{
  "vocab_size": 8192,
  "norm_place": "peri",
  "rope_fraction": 1.0,
  "init_std_down": 0.00514,
  "beta2": 0.98,
  "lr_head": 0.00672,
  "seq_len": 1024,
  "steps": 6887
}
MLP neurons of a small language model. Each row is named by its layer, matrix (gate and up: input weights; down: output weights) and neuron, and shows model dimensions 128-319. Each number is 128 + 32 x the weight over its row's rms, rounded and kept within 0 to 255. Numbers have three digits each. A neuron's up and down rows have the sign that makes its largest values positive.
After each neuron's rows, "fires before" lists the tokens most often just after its 100 highest values on Wikipedia text that the model never trained on. A number after a token or word is its count.

L4.gate39:186150118129157126150150112101093113084174055171155140187128225113108134131121119068142194124112215116206098117140161143099188127100125111164124111149167150135167134125115105073085172123129121131110125113115101106114135152138097121133105148110177209143159094144150158140127117133091074137147064155159110128159123076137129145124064147124098106196074049157097140073129139178092157101104111143130061139181139150152145143143077148087059126124117116169165078094133216148089144079132170118158112135094123169198131087155144143100116111144163109118136080093097113148079173162136159134
L4.up39:141128198119193129177122173113088089119115115062099183131105136090085097118098173095118108129158118078071132131110131068158114103126087184152110162097087168147117109135157090099122135128047145130123171158122161167132159122135124114085183107140125150064136149111094094097154188155094120155165198156181108091069155112226132108116130089103135111170096168156099158051097132108072098078109142136156143140078130114099136171114126183120161157127174160108255166146144109121164117117116133171138149111096102161158177090136115099145102088103119145127169077095144124113106166183143110093
L4.down39:137168183186120118150121127083138152097125052145033132182115105126147077145163203174089159106100106105173184157044124156168136108105129187111123102146118108114118159140146204111087110075099107147121145148135184124197171153132184137120068150160178101167098125139123089150065163103161127064165122129129196089110176088156122139101174116139094099117168132100116155122114119171134119132144167137072141101134110156179158144089142099070123149112096148142160125131103119200125095126148117130162182059074137168122217164088101102166162118095164179083145116097117122143162036109203137164
fires before: " |" 32, ")" 13, "," 7, "–" 6, "." 5

L5.gate179:060150086137134154104136135076106069122056129101133158157096152173154057053149073107144176096138164071103097126131184148149100097122183118084151166152114088163084102157129158156078150099091101103094072188090120139132142119122157094145127082103161122088140163085211133114131096106176091136084134118089094089108142159107130121119134141156096108110088155100069185155115090107143134077120162143126162085105181148116112122119092094132152077120098158151124160129146152156107124140164149089160163172140120111091151124056150134081089106091104162145145147131137136168154176110119150147
L5.up179:084108144084162116191086159140110084099093137127137178130084179154121173112120128067193154069114183145100166117096163101100140144138124089072129104119163167093165148146124136181091121172151107181154185098119049154133089091110102086135157139083175127134106111148172181136167120076131182122129173111128106160175077124124137110124118130159088189110133118167123174180129151093079141140132119132120149071126176162095191097158155172161115102110139172103182134146115150130118139160111112148169073124137075108069136119143106080083090088090121173153119145085152088103132131069108159135
L5.down179:096096114124135133124071094131124139152097107134068150127157115149179118101135038129117129047078178093106061156134170115123170134168122136092160047143125122146103161191110192099148083131132171099135186147076075149161096077094149088148140126131149145119153192131171092105185180101174120123104133144096127108169119132140108162095140180067101122046134078095117129138141102152126129133064143123084135133104140128129127124130139131117104081109162096155092127121113116202135135126139087096138159129168116140124114176141165138100132133067149178199137123153083122147114133196103126166
fires before: " |" 24, "ri" 6, " (" 6, "in" 5, "o" 5, "y" 5

L5.gate480:088106092125167127104127117098101178139149075169145140127133147159111126107070142133126164160086107165116104110126126131139070135095149091079140118074199082172132127124142145094138161134145135131166123147074113157093124141115124132120189132152124089140156062138164148202139101097079160153114084134114146167136096128114060177134073099128122173117107070116120133075122146113156141138154093119094198167169137159101108135121101107139125081128078134167136106150129135073167170156164203159136141154099048114092105115136231131087109114092113125105129142114090185208165130163169166101
L5.up480:098141113234148108071121190120094126166093137113174191201166178135157151128138091094108143079139136098113185168148169082185103138099114172174104113093130080109150161107108113138093099129100106145189100090130155072135136140049144162174135138120085146122134166148076118118142089106128141056101131129117113130085170137185109115168113099112147143109121207127079130145104125127137070121106103156108113119114178148099124139190161100138133137118173102172144168137130107111135133156100163099151126113165075165093134104106105157095073095068114138140115175095112122091191152142067125103
L5.down480:097065158150128134113101128120106172150150085129132135173123134176174112129085126154118159053086100142115179142174149123184166127107100108092127114072151127137159134165124116071159141198115143193193090138138158145132146128091134178150153160159134069181118145161106075163178116125099158125109098168063131148096135098154133118092067083195111112128157089105107168183135126093146125123172131133072172172090104092144088076156151111112114071111129084092146126125118126082139158143099193114118140141143073084114134150076202121068066128062098176119150168163071131160178089118120149120
fires before: " |" 68, "." 10, ";" 4

L7.gate63:044136110111090148146146112141111191147079154139106155089186127128118159145113109168125079138077136143126166118197160111147139143126120105152086117105150107129133187057137105169104201156113083119130141129106145166149107145141171126129161180146095100134085138129126147179155152124092180149163105113113100130136140149189090116158132099155116146118091169166110163142150126144161093181096102099104144205133139163119103090140122116096076092123190120164118138173106095170106142130091068143173108079125093168148119161156203155116131096128133103119137108042155114168108149108144063144
L7.up63:133135117101120120084087113127158137124066122123120148133098092108084115074067150115102136090112227114170160186094092192151185140092188086123108135130138139121126120119110179081138087133154152173117172097127164093106157105108155086073102100125179141076171119110110109168103126156187149101139155144058126090116132136156126103162155155140136184116144184109169138085114109178157098151133151114158162199108161085155088131108106111151164153153112245141155161129117118130130088142107172127160164114120133108139164079134073126100123092136208117142134172111150190087093152115160137177
L7.down63:144130159125159100134137155199153098073082151180118100190108087128071095158112147165141122143207089124080114162178079121147078123121086140120128085143096143134079128128095101148142107105104096115126165099187157120148132115180115087172127091129085066099167119155077144163112183155120103157174119142138160189128086128091179169172106125092077147124149078171114125140171146143117110173117129104144057099163116112127139127102121137136117131115123141191145166091130125071113121109164133160046149117163132148099095155161057106130170019134132109120176140199123129156151118204156126142
fires before: " |" 43, ")" 17, " (" 6

L3.gate479:143086149135121143089176180113100158130163129188101104077151169117133123158135113131101064123138194079130117121115108177090147116141141088110044085115111137123188163148110073140135100123159078131141156166149136137163112123097120143117171167149151097204101155169138118176128130133130170105149126135070175143158148092148147159130133097114117087125151102117095130127091162124147081127161124190165065123072082119133160174074141092123178119138127162132179120099094132085152109102088123142015109113151107154152182167112128107102115074147153098103098060092082174158132154170141186128
L3.up479:155101113091153100093105156146156155147184099088156151138138136179104150143106101090173140126147073095170153158103099119155141106130096147098121132087148127125072137099135101093140078155131124125178136128060064148165111110138104080137132162125103134167111167097086125172131110120158135157093112106111101200161093117094110159159083142163125178102120125150151154103105142130122134110073143078149140175072137099094128094130133128151131102096158124112133098124108147089224156204167153113126152109167147144155073130185123139142104083105090099105125108164117119127126193175115128094
L3.down479:130134178132119173145186110099086141175097133112065119137120124080116080117136131165138091140176139125132142136106133122104107141116111108125087119186163139176087142096113130101118097151074136162149169120146122074127122128132107177094121115081158100153152081129134138091112155116148182114148165106105203108122092092210131079080162136177183149188084130122082090102092105115148092157177119107145167070158105069150153157114129142097068219167096097124137173152149130159182115096139121125082120125110131120111191144102127071140171170108130079134128166113095114159081075118134109115
fires before: " |" 25, "." 14, "," 14, "\n" 6, "5" 4

L9.gate286:159107142177156124148119153130106153140144114127178113156158069108144143030046160094127168149151168229126123161156112072149138153126131140169113141159126149136164136079173156188114125180109108082145089136149083085122114124157140110147062051129140144082128124131104172076098148144100092111103138095081149162138166100153072165174113084187185096122171183136078112085038117083115173089158096110190164141170108163104126192101171149078162156119126184100141153112089129171223119123093153196166061142139113132176144183143141101159108126120106126135093134116175135145134114127157124127
L9.up286:115143116170146146157097112065156099122123079117189068127153130140123120142130107136123144153157118166153105143115122153148124101053125171161150116161130104104171132141142065128169150134132137155083165145090106098128119077114111129109099134136141031144139178131110172091085150069141137148088095074119211157066174109099117147193090130159098194162128127111152105150148137151092145156152184122176138126083160133164075118149095152099109127139108157105140161100177132130156132139150130080131071105162104143083160157137112128124149193169174149132147126109034142153127099134129143085
L9.down286:094126153117098057084074128137130101147033114104206095145149159153146164167125146101119084195098095181132103100136102097173139174131151168133184156150130127075150109154102135095161092134135099130119130138133121125073109131149103121121156153136103155102128136166100163131161114098161111144118145166123102094148140180110114125097135101148088100095082138097138141116158167118090172138149156123144120172115104094176145113091106115148082083157092140123135209098152138112112130136137157155143075175161118079184067128087118083111119090100141079123114109110032144126133125143105126103
fires before: "|" 27, " |" 26, "0" 20, " " 8, "1" 7

L7.gate569:108123134077094117127086079123083144114145139205134152058131141186069151166141119142144083135067128161151148123091115174104121096093122101125137144102118120128124116129107083153152065132137109121122103105148083164164131155174091060109156127191115109195125157113135121160214086138154178134105117111056174121106144100163140090111100139168081137087164160145142073127118192137197097172113129195094104135075158160131172121084162099088121158106161151155153169158087128138064123149077108130093169131215127139129154164078104148110121084165141147134107129105126124158105110070153132182
L7.up569:076121110166157143054186140183114113106185089033178122125133079131151128183072112152098164206155147126178106139128130192088098152058077110114095143157148155158106142108124116140173119119088108142116105132089135132202111127103091162111162069195194175167099097145175157131131141121137094170184119152096125140131132104093136089128130074135124117110200129174113104122116127133138127068088115126191121137117121130106108127089152123063127107160127129174163076121141143104166164186090152136089122124128107160120149176187126092098131077105133156178124150198129142143099093103113130090
L7.down569:178119107053126126159047086099102166169166158172110157109079158150088118127130130159160147128084151147171081171128107162124117110074088084166144108190109182137156137210135113192144169122117116194118099022117129163140136157142104119135126184125159141122116153134169098139099054142131168105055085174106151108114093090101115153144125153123164145157095187126120169172136130122104089134182121162090122107138151133138146148103148093087111120081175131134168176128114103084097153088119143145122092094149162108170137139066119139121109140119152135161080072084173142114112149140123140127
fires before: " |" 42, ":" 6, "\n" 6, "6" 5, "in" 5, ";" 5

L9.gate460:104123101115180107112095160123117095129121159096160139095166073131142161175140101173150176127123128170119088162052144175228144123124156178168131112159158092087136089087121083143143121158153139166098121097148197118092099133115139109078153105141108104165083110057120145087142086135229127186104175189106138095153178112085126087125168097207095153127077149119133170148087083160117162157106101151108139108081105075128132162148152086156158118075125121189057146140153157155140199124084147184172099082100087117102142182138132123105087068150158138161108109142126161132180107135163140092
L9.up460:132112118178209140074110086170099165074085092125077134092113132034146167152081109129107181125120130134106158177111107079168187141149169102083161129138093117108101135194058144108162117132172097164180176129074167127161132103126125144140155124181190102153148126092119171147153154171140090152145146119147152119152167119176099083147145146184089072091121113095167106150136071132230157124149118111144147091153109171139151079130077142133118171129136134169134085116155095160122104146148134144087101120106127159155159125104147070101102149171168168110083205101154176122110101161163124085
L9.down460:169106197131119175131180147122107153142112121127098146148045127193173112098085101136143113107107126165127141118133159079085099159129062100107123173102140202230158139141126164115156125126140125165170154145130139187136148138160124157172117130111074148122120137146139101132125103176181130111151140053137143156123187122143131083118105200107165064094112160161117172189080166166122119155162099104082134144161097103106124102121133077117115126083141085159145133203120085116117104096119154098112067072115169056125096082100099159142118175099165153152118094093144123103089133147109160098
fires before: "," 30, " |" 20, "." 8, ":" 5, "0" 5

L5.gate815:183111040083104109099182132116148147100105136184134147124138107129108087132153130184164118133124133160108170144130148101136087141134188161133120099084158122147173094138118116134106142134150113122143135138178081094120168127137103122141144150153158112094115235127076131148100096133146157074202102177080100136145164116159121159088124129142113138120095175124137125093109099174112160122114099088115065153131112162141131164095161166115141117154114164105156121149138089167095115127105167205089180133123146089147108184084128134061149099116119141128082154102126110122099115147150126071
L5.up815:137112159109094081155116100139122151137151107120160112140162138120084117157127157112125145076149186077131153124160127142147182151097082138102076172128134169091164154079154112212089131129159124153116081131093149108093126154130161114124141099117098101110116164178177170139108133158167079179142093131097136123113092128102140149130198118142112068126158118105135155100141132103119050136198100130157160169082116155106122181191095185190109112102116207140113092126148141101138096158132087129147160147121132124112157171202102125128099118065160081123118188173180105019147096135101152151
L5.down815:106141118116100098077145054115139161129105084135219104113129117081116147120130138164157105159110108111148090219123094126148107091067100141121098124118117146090139177124135096151111138136077117119089137116110114103103157186061192130097158177161119063136135167116126085156093142125155112150152104135170167175138153145077097193097149115189136156118159158153149139135169117107121122133199146110149141129103154170147120125102065145145120155133136178125129115130172107091131062148102125123125152145096144146117119116144175180111081087103144067140137117170153108088183110066146142136
fires before: " (" 34, "%" 12, " " 10, ")" 6

L5.gate451:124091178039075081138113114173149167098096126163201178095088187139104172111133123132171142177060126102173126147135129132151087127175190114162115081109167091118132167069098124090134103185178079151103135137173163132073121150105078132109091094155146144141109136088104127059132155145086108150152102159129143123104172100166177153073076120155140128109119138163110127098096170203086092093135131122132149148094131158184164164105194077107100137108094133102094126098147132096092124136097111143124141139108186219082130149143145096071105104084128102127158161118127103102120066104178133134
L5.up451:155129079174152164136085134103136094092139110077146136102122148160126114152175111151076155123137124081139065098134116123167119043119089117093120123187097118141114205141112085147107147124102120107122144091143090085162141144128105140101159122152156183164111119155105155105081127155116123115128121130126140124123148088198093105097135138159100120091112223150130181196122105147074141155144119158100188191117171079116108131174130121067150131094159138140182113128201118079148111155080077110189163086136047139125150111183145112142100169146144141132127148160123132116160117167103095091
L5.down451:135125060190172123162122126126093035123183128109120170085078122134061102148102136107072180030162119095153138098124132096130107176120148141203106128145140093140106125090084121208092159156061132129157162115133088124137092153116137159114123183165150180070147161124123148162121111137120201179101050113097147111159129123181106108104147106147159127198155195170131119132121137129143087128140136147109138120114142135155091193174152094121088089102118082149131120134134133141125115140146105144130141088114098106163125085106117102076102138087143125139107169087089126104157107159126162051
fires before: " |" 59, "." 14, "\n" 13